MLP neurons of a small language model. Each row is named by its layer, matrix (down: output weights) and neuron, and shows model dimensions 160-255. Each number is 50 + 12 x the weight over its row's rms, rounded and kept within 0 to 99. A neuron's up and down rows have the sign that makes its largest values positive.
A block is one neuron, or neurons of one layer that tend to fire together. Before each block is what it responds to, as a language model described it from the Wikipedia text at the highest values.

Description: Clause-opening year digits
L6.down32:53 82 39 29 46 47 56 48 39 40 37 39 54 42 61 57 69 60 57 34 39 53 36 57 61 66 49 49 53 59 60 52 49 67 32 66 66 36 35 46 25 48 61 39 42 43 26 37 67 44 70 69 51 44 51 32 56 64 63 53 45 45 60 39 44 20 69 05 58 49 38 53 52 45 47 61 50 66 43 66 54 36 48 51 56 59 50 49 37 38 75 53 69 54 22 49
L6.down133:62 66 61 50 62 41 58 51 47 46 42 52 40 48 42 40 66 62 36 59 49 39 42 68 55 33 57 32 61 38 48 40 82 62 70 59 11 56 57 53 69 47 57 47 74 54 43 50 43 41 64 63 40 57 50 57 43 63 46 48 43 47 60 55 54 41 56 39 50 62 36 62 52 30 56 43 61 58 28 57 60 38 28 34 63 44 54 30 50 33 41 48 54 53 46 44
L6.down183:49 58 41 37 49 70 51 46 37 54 61 39 40 61 42 56 59 43 63 46 48 29 52 42 61 62 44 42 39 56 50 42 43 56 60 56 37 57 47 53 43 51 62 40 43 42 47 54 53 53 59 45 52 58 69 77 46 58 30 55 20 76 44 63 72 53 37 40 51 40 39 51 45 47 48 54 60 65 57 55 57 46 40 44 46 47 51 49 61 52 60 38 64 80 83 28
L6.down215:49 65 57 49 57 42 34 52 59 52 67 08 28 62 61 50 41 43 57 38 57 55 36 65 49 44 51 56 39 64 39 52 46 53 55 58 49 50 52 40 41 49 58 55 46 54 46 64 73 62 60 48 60 52 53 58 63 51 52 55 43 58 66 37 47 60 73 55 59 51 77 31 67 60 49 46 30 53 59 45 64 37 60 25 67 66 65 65 52 71 40 60 60 54 69 44

Description: Token before a number
L8.down205:51 52 36 44 46 54 32 52 46 25 44 55 49 41 52 38 65 79 46 35 62 55 57 37 61 60 43 58 53 51 61 53 32 50 40 55 73 61 69 60 49 44 22 56 51 46 28 53 39 54 58 51 62 59 56 44 62 31 52 36 49 53 29 70 43 59 60 52 41 59 25 55 59 36 55 45 33 37 38 39 45 33 12 52 39 52 51 49 49 51 37 27 81 47 62 90
L8.down266:54 42 44 56 65 66 92 46 53 37 48 49 38 30 51 33 48 34 60 61 54 36 62 41 46 46 38 69 51 36 42 56 31 39 51 32 57 50 50 64 31 57 49 52 56 39 66 43 45 41 42 42 51 36 46 41 46 67 55 45 43 55 50 73 64 46 45 73 54 66 54 40 42 39 43 51 52 52 50 55 26 49 34 64 34 44 48 63 56 48 61 57 57 29 49 27

Description: Number and word completions
L6.down122:38 53 50 52 41 56 64 60 73 41 38 61 34 44 59 40 47 54 42 42 27 45 37 51 54 48 40 32 78 52 51 62 63 54 59 35 64 46 61 25 62 72 49 28 53 72 59 64 35 52 46 65 60 49 66 31 56 60 57 66 46 54 64 44 69 45 60 57 43 48 46 73 28 40 48 39 50 54 51 25 57 50 31 40 50 51 44 45 46 39 58 28 73 42 37 51
L6.down157:43 45 49 71 63 55 51 46 61 46 48 58 40 49 68 56 37 29 46 43 57 45 57 31 57 67 63 45 61 41 61 56 42 50 57 65 57 39 45 46 48 77 46 39 60 68 87 38 53 63 41 53 35 40 41 39 43 53 47 28 67 51 34 37 73 36 38 62 47 61 30 39 37 61 62 51 57 28 37 51 54 64 65 72 62 78 62 52 69 49 53 24 66 44 41 53
L6.down197:50 58 48 57 39 45 38 51 37 30 52 56 75 61 44 38 44 45 52 45 50 45 41 48 73 46 44 37 45 55 61 28 37 43 20 34 42 44 52 55 19 43 64 47 54 53 32 52 39 36 52 41 50 58 63 43 58 66 63 69 52 43 51 50 54 21 50 30 22 40 48 68 54 53 50 35 55 54 46 36 69 26 63 57 38 47 46 63 54 47 48 39 55 80 32 53
L6.down256:55 44 51 60 40 69 50 53 39 33 38 62 55 49 49 50 24 32 27 47 55 50 40 38 50 47 42 78 72 67 70 62 54 64 61 65 56 58 53 53 39 58 58 53 29 61 32 65 49 50 60 65 53 66 46 39 48 67 52 62 40 57 61 33 54 61 55 51 54 30 51 48 39 40 60 59 62 42 56 90 37 41 50 43 57 53 63 52 36 33 53 37 56 44 37 40

Description: Coordinating conjunction linking names
L8.down155:39 45 38 40 54 21 41 56 45 43 64 53 36 32 59 60 65 53 47 65 58 59 53 47 42 75 65 53 39 50 42 44 65 51 70 43 38 65 38 32 44 58 61 55 51 40 41 62 61 48 52 57 68 31 62 37 68 43 58 49 44 48 58 45 68 35 48 58 28 35 60 73 45 57 50 67 42 47 45 43 60 62 55 33 53 47 53 49 49 77 35 51 38 40 52 34
L8.down193:51 45 52 56 47 69 77 63 60 67 64 53 52 60 47 65 62 63 51 44 53 55 39 52 52 52 37 51 34 61 51 53 32 38 54 45 58 64 51 46 26 43 20 45 50 45 53 71 48 50 36 75 51 55 44 64 48 62 62 43 52 63 46 51 51 47 41 62 50 49 39 53 44 28 65 56 67 45 48 51 56 46 46 41 35 43 49 30 38 43 52 48 61 66 36 70

Description: Table row ends
L6.down172:75 41 52 64 61 44 37 55 53 41 42 76 59 60 51 26 56 26 56 49 39 51 43 51 45 57 33 52 64 50 40 60 72 55 39 64 36 44 69 48 59 49 39 46 78 43 52 38 45 37 53 32 21 28 59 49 66 60 34 34 67 47 61 46 49 51 26 69 55 43 42 56 63 41 62 64 72 41 58 46 59 49 57 50 43 58 54 61 37 29 51 43 52 55 41 60
L6.down219:72 68 71 48 46 46 38 29 39 66 51 53 45 50 69 37 52 20 52 47 57 58 45 71 51 59 55 49 50 52 47 54 18 48 45 53 52 60 38 64 62 51 77 52 46 54 56 58 55 60 48 34 60 51 47 37 33 38 73 78 48 71 51 31 51 57 55 59 26 44 56 66 66 38 43 75 61 54 50 66 53 43 52 40 47 50 60 34 44 72 62 38 54 45 49 40
L6.down237:69 61 55 64 58 75 43 46 70 24 48 45 47 44 37 43 69 54 43 44 62 48 37 55 54 53 51 65 50 48 32 61 35 51 54 60 36 53 35 59 50 50 56 47 44 82 52 35 49 42 41 59 58 60 44 48 45 56 51 51 43 52 69 53 57 50 29 49 33 55 63 61 57 60 54 48 32 40 61 36 53 56 57 62 49 43 67 61 51 63 66 55 54 42 52 54
L6.down314:40 39 51 40 37 61 52 52 54 33 35 81 57 45 59 49 49 57 50 66 45 25 54 56 46 62 33 65 41 29 33 63 71 52 56 44 47 68 30 49 49 37 43 58 66 51 39 60 47 44 63 54 34 59 47 39 40 59 55 70 56 53 47 63 55 68 40 42 42 53 57 79 50 72 37 54 46 27 32 35 35 31 48 82 69 60 63 44 30 56 42 33 47 34 35 55

Description: Year digits in ranges
L8.down174:50 40 37 77 67 65 34 31 53 49 62 45 61 34 37 54 57 41 47 52 47 51 35 61 44 25 36 48 44 42 41 38 70 40 52 66 44 64 52 45 52 54 29 49 58 70 33 51 61 16 48 41 52 70 54 57 60 85 49 55 58 61 56 56 56 49 51 56 38 52 66 39 39 53 17 62 72 58 55 38 56 61 43 47 44 50 41 37 38 70 35 55 49 34 51 35
L8.down208:53 51 51 57 66 53 31 53 48 55 44 63 43 49 51 50 32 48 32 35 48 43 58 51 56 51 45 52 68 36 43 77 47 44 33 62 33 55 42 61 44 62 29 68 42 42 41 50 55 33 50 53 69 32 50 41 52 59 31 49 56 66 68 28 56 49 55 40 64 38 64 68 60 63 22 50 56 59 53 52 43 55 36 38 47 52 46 53 67 54 31 47 39 48 35 53

Description: Main verb after subject
L6.down96:53 63 40 60 46 35 37 64 51 30 53 36 40 45 53 60 31 37 52 38 48 61 49 65 42 49 58 72 55 53 26 69 61 68 29 55 71 73 57 37 52 54 44 50 47 37 56 46 51 31 51 49 37 53 36 34 40 33 56 51 41 49 46 43 49 42 35 44 46 53 69 47 46 51 38 41 43 51 69 48 62 50 46 46 60 38 68 66 48 73 39 33 60 58 44 36
L6.down131:44 58 60 46 63 65 74 49 30 54 60 43 59 47 40 59 57 54 49 53 44 58 51 52 53 54 61 44 62 59 42 40 44 59 40 62 54 52 55 51 48 31 35 61 39 43 51 38 56 68 62 55 32 47 46 46 55 52 26 42 56 48 44 52 41 35 59 51 74 33 49 57 61 35 45 60 48 24 65 32 64 47 63 60 52 69 61 64 60 52 71 53 64 60 49 50
L6.down154:50 46 44 58 46 43 52 44 71 46 34 44 57 63 43 70 49 42 57 82 53 29 50 48 43 36 53 46 59 67 56 43 60 65 65 53 66 60 62 69 70 35 48 46 47 64 57 58 32 33 40 48 42 31 71 52 34 28 60 45 36 44 42 24 59 45 43 44 59 40 44 31 57 31 56 53 72 41 46 55 49 47 58 61 64 46 54 34 42 45 70 37 44 39 43 38
L6.down181:58 51 51 59 31 58 65 72 39 36 40 59 49 47 68 38 36 54 45 50 56 62 03 64 49 48 62 48 34 59 52 34 51 73 44 44 51 59 66 53 47 57 56 50 59 27 46 56 36 38 49 74 45 41 46 58 75 31 61 58 61 41 48 61 56 65 40 43 54 58 30 56 45 30 58 51 49 51 45 37 62 50 58 30 30 58 37 37 64 44 63 73 37 56 72 58

Description: Year completion in dates
L8.down77:62 44 54 54 95 45 72 38 52 44 63 32 55 40 35 44 60 45 35 52 47 57 45 61 59 62 49 33 33 40 63 52 58 53 67 65 72 52 55 50 62 46 34 66 52 48 50 46 64 48 44 70 56 36 38 61 51 63 52 46 61 61 68 62 52 42 50 43 45 38 37 41 37 61 46 70 44 46 59 44 46 67 25 35 53 53 47 66 60 65 50 50 50 58 55 36
L8.down186:48 62 42 48 54 51 35 41 35 37 68 45 56 35 45 52 35 54 35 45 47 35 44 73 59 62 52 47 27 56 34 46 42 61 68 56 25 37 52 41 58 58 52 32 60 54 44 61 37 43 35 49 32 55 35 65 66 61 51 33 67 63 46 41 65 55 72 44 50 49 38 42 30 41 35 56 57 54 56 40 61 49 59 47 58 35 40 58 30 63 69 40 56 21 58 30

Description: Year-ending digits
L4.down9:55 51 53 34 61 70 51 50 48 41 77 46 53 42 64 60 48 54 48 46 51 41 48 55 46 60 49 23 33 56 53 43 57 55 49 43 37 63 48 86 53 49 49 21 49 61 49 63 47 45 41 44 43 40 47 62 65 55 53 52 40 50 45 44 52 37 49 30 52 62 41 73 47 48 43 39 44 73 50 59 50 49 58 44 47 55 48 48 45 84 65 27 47 35 51 37
L4.down115:48 56 25 50 66 66 46 53 34 72 71 45 62 34 55 73 66 56 41 67 52 52 50 45 56 57 52 31 51 49 43 44 61 53 51 51 52 48 74 53 66 51 56 47 42 49 42 53 48 34 79 55 34 45 68 62 70 54 61 39 38 52 49 35 62 54 35 52 57 53 52 68 60 55 52 40 46 53 47 62 53 41 55 45 50 63 57 48 52 48 69 53 49 48 51 47
L4.down160:49 55 49 32 58 67 56 48 48 38 73 51 51 44 67 61 52 49 48 49 55 42 55 55 46 64 58 21 35 58 46 41 55 56 52 47 43 57 51 82 51 49 54 30 47 61 55 68 52 49 41 46 50 37 52 65 70 60 57 50 41 53 47 46 50 37 47 31 54 64 45 76 50 48 42 41 42 81 53 53 51 40 46 35 56 52 43 53 48 84 71 23 59 48 54 39
L4.down183:47 36 55 34 58 57 49 37 40 51 47 56 53 42 57 55 62 23 53 38 66 61 51 61 44 25 47 71 52 58 40 50 51 55 43 44 33 51 42 70 14 54 50 36 49 62 50 40 26 55 48 40 60 69 47 62 38 52 57 33 36 47 44 43 39 60 57 37 45 81 54 47 41 63 30 50 36 47 55 50 46 50 69 40 59 35 35 61 39 26 43 32 50 37 48 39
L4.down195:53 63 49 47 38 57 46 56 37 69 38 31 69 47 73 49 47 51 50 47 55 62 60 48 59 44 52 49 58 39 40 26 56 40 62 43 59 52 46 62 43 29 50 35 45 61 52 62 63 38 34 37 50 42 45 58 51 63 64 36 74 58 34 44 61 38 41 50 40 27 54 50 21 56 28 53 67 71 45 62 48 51 49 31 66 69 59 42 48 58 43 23 60 57 18 43
L4.down217:49 57 39 35 70 66 54 42 37 47 81 46 65 39 59 49 53 55 53 54 48 51 49 48 57 67 47 39 35 51 42 56 37 47 48 51 47 59 55 73 56 60 43 26 41 58 42 63 57 42 68 50 36 42 48 56 78 64 44 49 34 61 49 42 46 39 55 39 44 39 50 53 42 48 48 41 47 57 54 51 40 45 52 40 47 46 64 56 40 91 43 19 37 44 41 38
L4.down254:56 50 63 29 55 52 66 83 38 62 67 51 46 46 38 48 40 52 46 50 34 63 49 43 64 54 42 47 39 72 50 44 41 38 39 55 59 50 46 30 53 55 14 46 64 68 57 57 49 46 62 37 56 57 27 47 74 44 62 61 50 46 54 64 47 27 36 46 65 41 61 56 51 51 45 55 61 54 31 57 57 47 46 51 69 43 34 48 28 56 50 40 49 53 66 40
L4.down282:45 71 58 60 64 40 44 46 65 42 47 37 36 54 58 41 63 46 44 52 44 57 28 37 47 51 56 76 75 40 49 62 51 50 28 49 47 43 56 32 52 38 45 47 49 52 54 47 55 43 27 49 76 55 52 48 45 58 54 42 43 45 35 27 30 42 31 44 39 60 62 48 43 78 43 62 68 47 58 38 64 55 61 45 58 60 51 55 51 52 46 19 43 52 68 73

Description: Year and date completions
L4.down5:88 62 30 33 38 56 46 61 48 66 53 37 52 32 32 55 37 42 51 26 57 39 35 50 42 49 73 52 57 53 35 56 64 44 52 45 70 49 47 42 49 49 43 51 37 55 75 55 42 31 60 40 51 38 66 39 42 64 70 66 46 49 34 58 54 57 36 60 50 28 46 56 50 44 45 61 40 50 33 42 67 53 32 51 41 41 52 39 17 48 55 67 81 28 46 36
L4.down51:49 82 51 56 49 44 56 56 55 29 34 43 57 28 42 45 66 64 54 50 52 47 52 52 51 53 43 45 47 61 60 48 35 41 55 63 33 58 60 59 43 50 60 79 36 39 66 59 47 30 41 50 53 61 59 50 48 49 43 37 37 50 61 50 53 48 32 26 49 61 25 46 43 50 38 41 60 26 45 72 53 56 50 45 79 38 41 51 59 39 46 46 56 45 44 41
L4.down71:46 58 53 38 36 55 67 42 64 36 19 57 45 20 60 66 48 40 36 38 52 41 42 65 64 55 41 54 64 34 60 43 53 53 59 58 59 41 38 79 65 37 34 20 60 60 43 53 65 43 59 72 50 33 62 60 68 60 59 33 61 48 41 70 40 37 36 48 61 53 39 29 38 64 38 49 45 47 43 45 45 70 40 56 34 45 76 57 64 44 38 29 45 47 44 65
L4.down109:67 61 63 39 40 71 34 50 53 53 49 30 37 60 75 64 53 70 30 65 43 54 57 57 46 39 33 28 53 29 44 51 41 42 47 68 78 44 39 64 36 66 52 34 42 50 77 35 56 64 54 41 55 66 65 55 64 42 46 47 47 42 26 49 53 49 41 58 51 42 55 54 54 58 30 42 44 24 41 49 71 60 41 53 42 44 56 71 59 59 55 40 37 50 46 63
L4.down120:28 35 53 47 73 54 61 48 40 62 36 52 46 37 59 46 39 57 56 35 48 70 47 26 40 63 45 49 35 49 58 60 36 50 46 62 42 35 44 57 39 63 56 70 70 35 71 62 44 53 48 46 68 43 43 48 61 57 60 45 69 21 50 46 69 46 44 46 53 64 67 62 44 59 49 49 56 38 60 37 74 47 46 65 36 45 61 39 51 50 56 62 37 61 63 47
L4.down137:35 47 47 38 44 63 63 63 49 54 48 56 41 47 42 60 58 52 57 50 42 36 47 60 57 68 63 67 41 33 41 45 70 64 47 35 28 51 45 55 66 50 46 59 53 51 56 55 52 50 49 39 38 58 56 34 59 64 49 62 37 43 44 39 38 51 51 44 60 35 29 56 47 60 49 24 42 59 44 62 44 57 45 55 38 77 43 44 62 71 66 39 35 40 43 40
L4.down172:64 58 55 38 47 55 47 64 53 55 54 59 45 43 51 35 47 70 58 45 46 35 50 50 46 31 46 61 68 62 45 69 63 54 45 47 36 70 57 74 39 62 38 56 44 52 63 57 67 61 65 67 36 40 46 39 40 68 78 45 69 56 34 45 27 37 59 47 65 43 40 61 53 31 39 23 30 34 21 78 50 45 48 71 49 49 42 65 38 62 47 59 59 63 62 47
L4.down281:37 29 59 41 45 59 63 38 72 83 35 61 35 57 31 52 42 43 41 53 49 36 64 32 67 68 52 70 62 68 74 52 47 66 68 52 52 35 66 28 27 55 36 49 55 73 49 41 30 44 38 66 45 63 68 25 51 55 41 56 52 54 51 43 33 31 46 56 51 55 44 51 56 53 29 38 25 40 57 49 56 66 50 49 41 47 65 45 32 54 57 54 34 31 56 57

Description: Coordinating and
L4.down1:49 66 37 70 56 45 52 63 44 51 37 61 50 74 59 63 28 54 33 77 38 30 49 58 41 38 54 72 43 47 46 61 56 51 61 62 55 42 64 40 45 42 55 43 59 40 44 60 41 47 74 41 55 46 59 63 40 59 55 38 54 77 22 44 46 47 45 49 51 31 43 47 63 74 80 52 51 45 46 63 36 31 63 52 54 42 53 31 36 42 49 49 38 57 44 37
L4.down21:49 45 40 63 55 59 66 29 69 44 55 70 59 49 61 66 50 64 50 33 52 35 67 43 59 47 39 46 35 39 61 48 55 62 66 34 37 43 36 47 78 29 43 47 57 33 57 41 58 65 49 49 37 51 47 69 49 51 47 69 55 52 64 49 47 49 22 38 57 48 53 20 46 52 45 59 55 41 58 56 68 59 59 50 48 31 61 35 62 28 60 45 56 34 37 53
L4.down64:50 42 59 67 30 51 43 56 63 46 40 41 47 59 52 51 50 39 55 49 57 49 64 68 31 45 41 61 64 44 42 53 61 39 40 46 50 65 56 52 61 49 65 48 63 43 52 43 56 63 59 41 45 60 37 43 61 41 55 28 48 62 59 58 62 50 49 60 41 56 66 55 60 71 55 41 61 54 58 41 52 47 43 48 74 57 49 35 27 63 42 20 45 60 52 41
L4.down89:52 40 48 64 75 45 46 61 30 53 66 62 26 50 59 67 58 43 46 65 31 50 38 32 33 42 40 46 43 40 49 48 59 65 47 33 63 41 53 51 49 42 52 32 28 59 22 50 36 44 36 51 58 57 43 83 25 50 50 48 57 36 45 34 33 47 64 48 42 55 52 46 35 42 50 30 61 51 70 46 51 63 68 72 46 64 54 64 58 39 43 25 65 57 47 42
L4.down94:60 34 51 49 59 26 53 51 52 36 62 70 34 42 41 54 62 39 43 76 52 38 51 45 65 68 44 24 60 39 34 47 54 41 39 48 48 66 43 36 63 48 44 61 67 45 39 58 76 63 64 55 56 59 44 58 59 61 48 48 53 55 44 53 34 66 40 55 73 80 47 49 33 33 60 51 43 48 50 42 57 45 45 33 60 47 52 56 42 61 47 63 71 74 55 59
L4.down117:49 44 48 66 44 41 64 47 51 33 41 60 60 32 39 47 52 50 41 35 47 55 42 45 70 45 60 29 40 59 39 30 35 47 39 53 80 65 56 57 41 34 58 37 46 52 26 56 45 40 42 49 57 55 38 70 41 53 55 48 37 41 40 46 76 38 51 47 73 43 38 27 45 64 54 33 57 55 57 55 51 45 43 69 43 47 67 52 56 45 41 40 53 49 56 36
L4.down154:43 41 60 56 39 62 70 54 62 56 60 38 58 54 51 35 48 37 56 44 54 60 26 37 49 40 66 66 39 63 71 50 52 32 43 45 60 46 58 49 47 68 53 38 56 63 39 60 51 59 39 61 43 50 49 54 59 59 64 49 56 63 66 39 40 44 39 53 34 33 51 62 53 26 51 40 65 60 53 66 51 41 50 47 25 68 61 68 65 53 43 47 30 49 55 58
L4.down207:35 53 76 61 13 49 50 76 33 31 60 38 40 46 56 58 35 48 59 56 62 32 40 42 35 60 34 15 47 38 49 18 48 50 59 58 47 53 63 44 54 60 65 50 56 71 53 52 46 53 21 36 60 55 68 54 59 49 48 51 52 46 75 38 55 45 42 39 54 43 55 46 44 64 47 67 52 78 58 42 42 72 45 44 43 61 46 63 43 51 52 54 38 45 61 63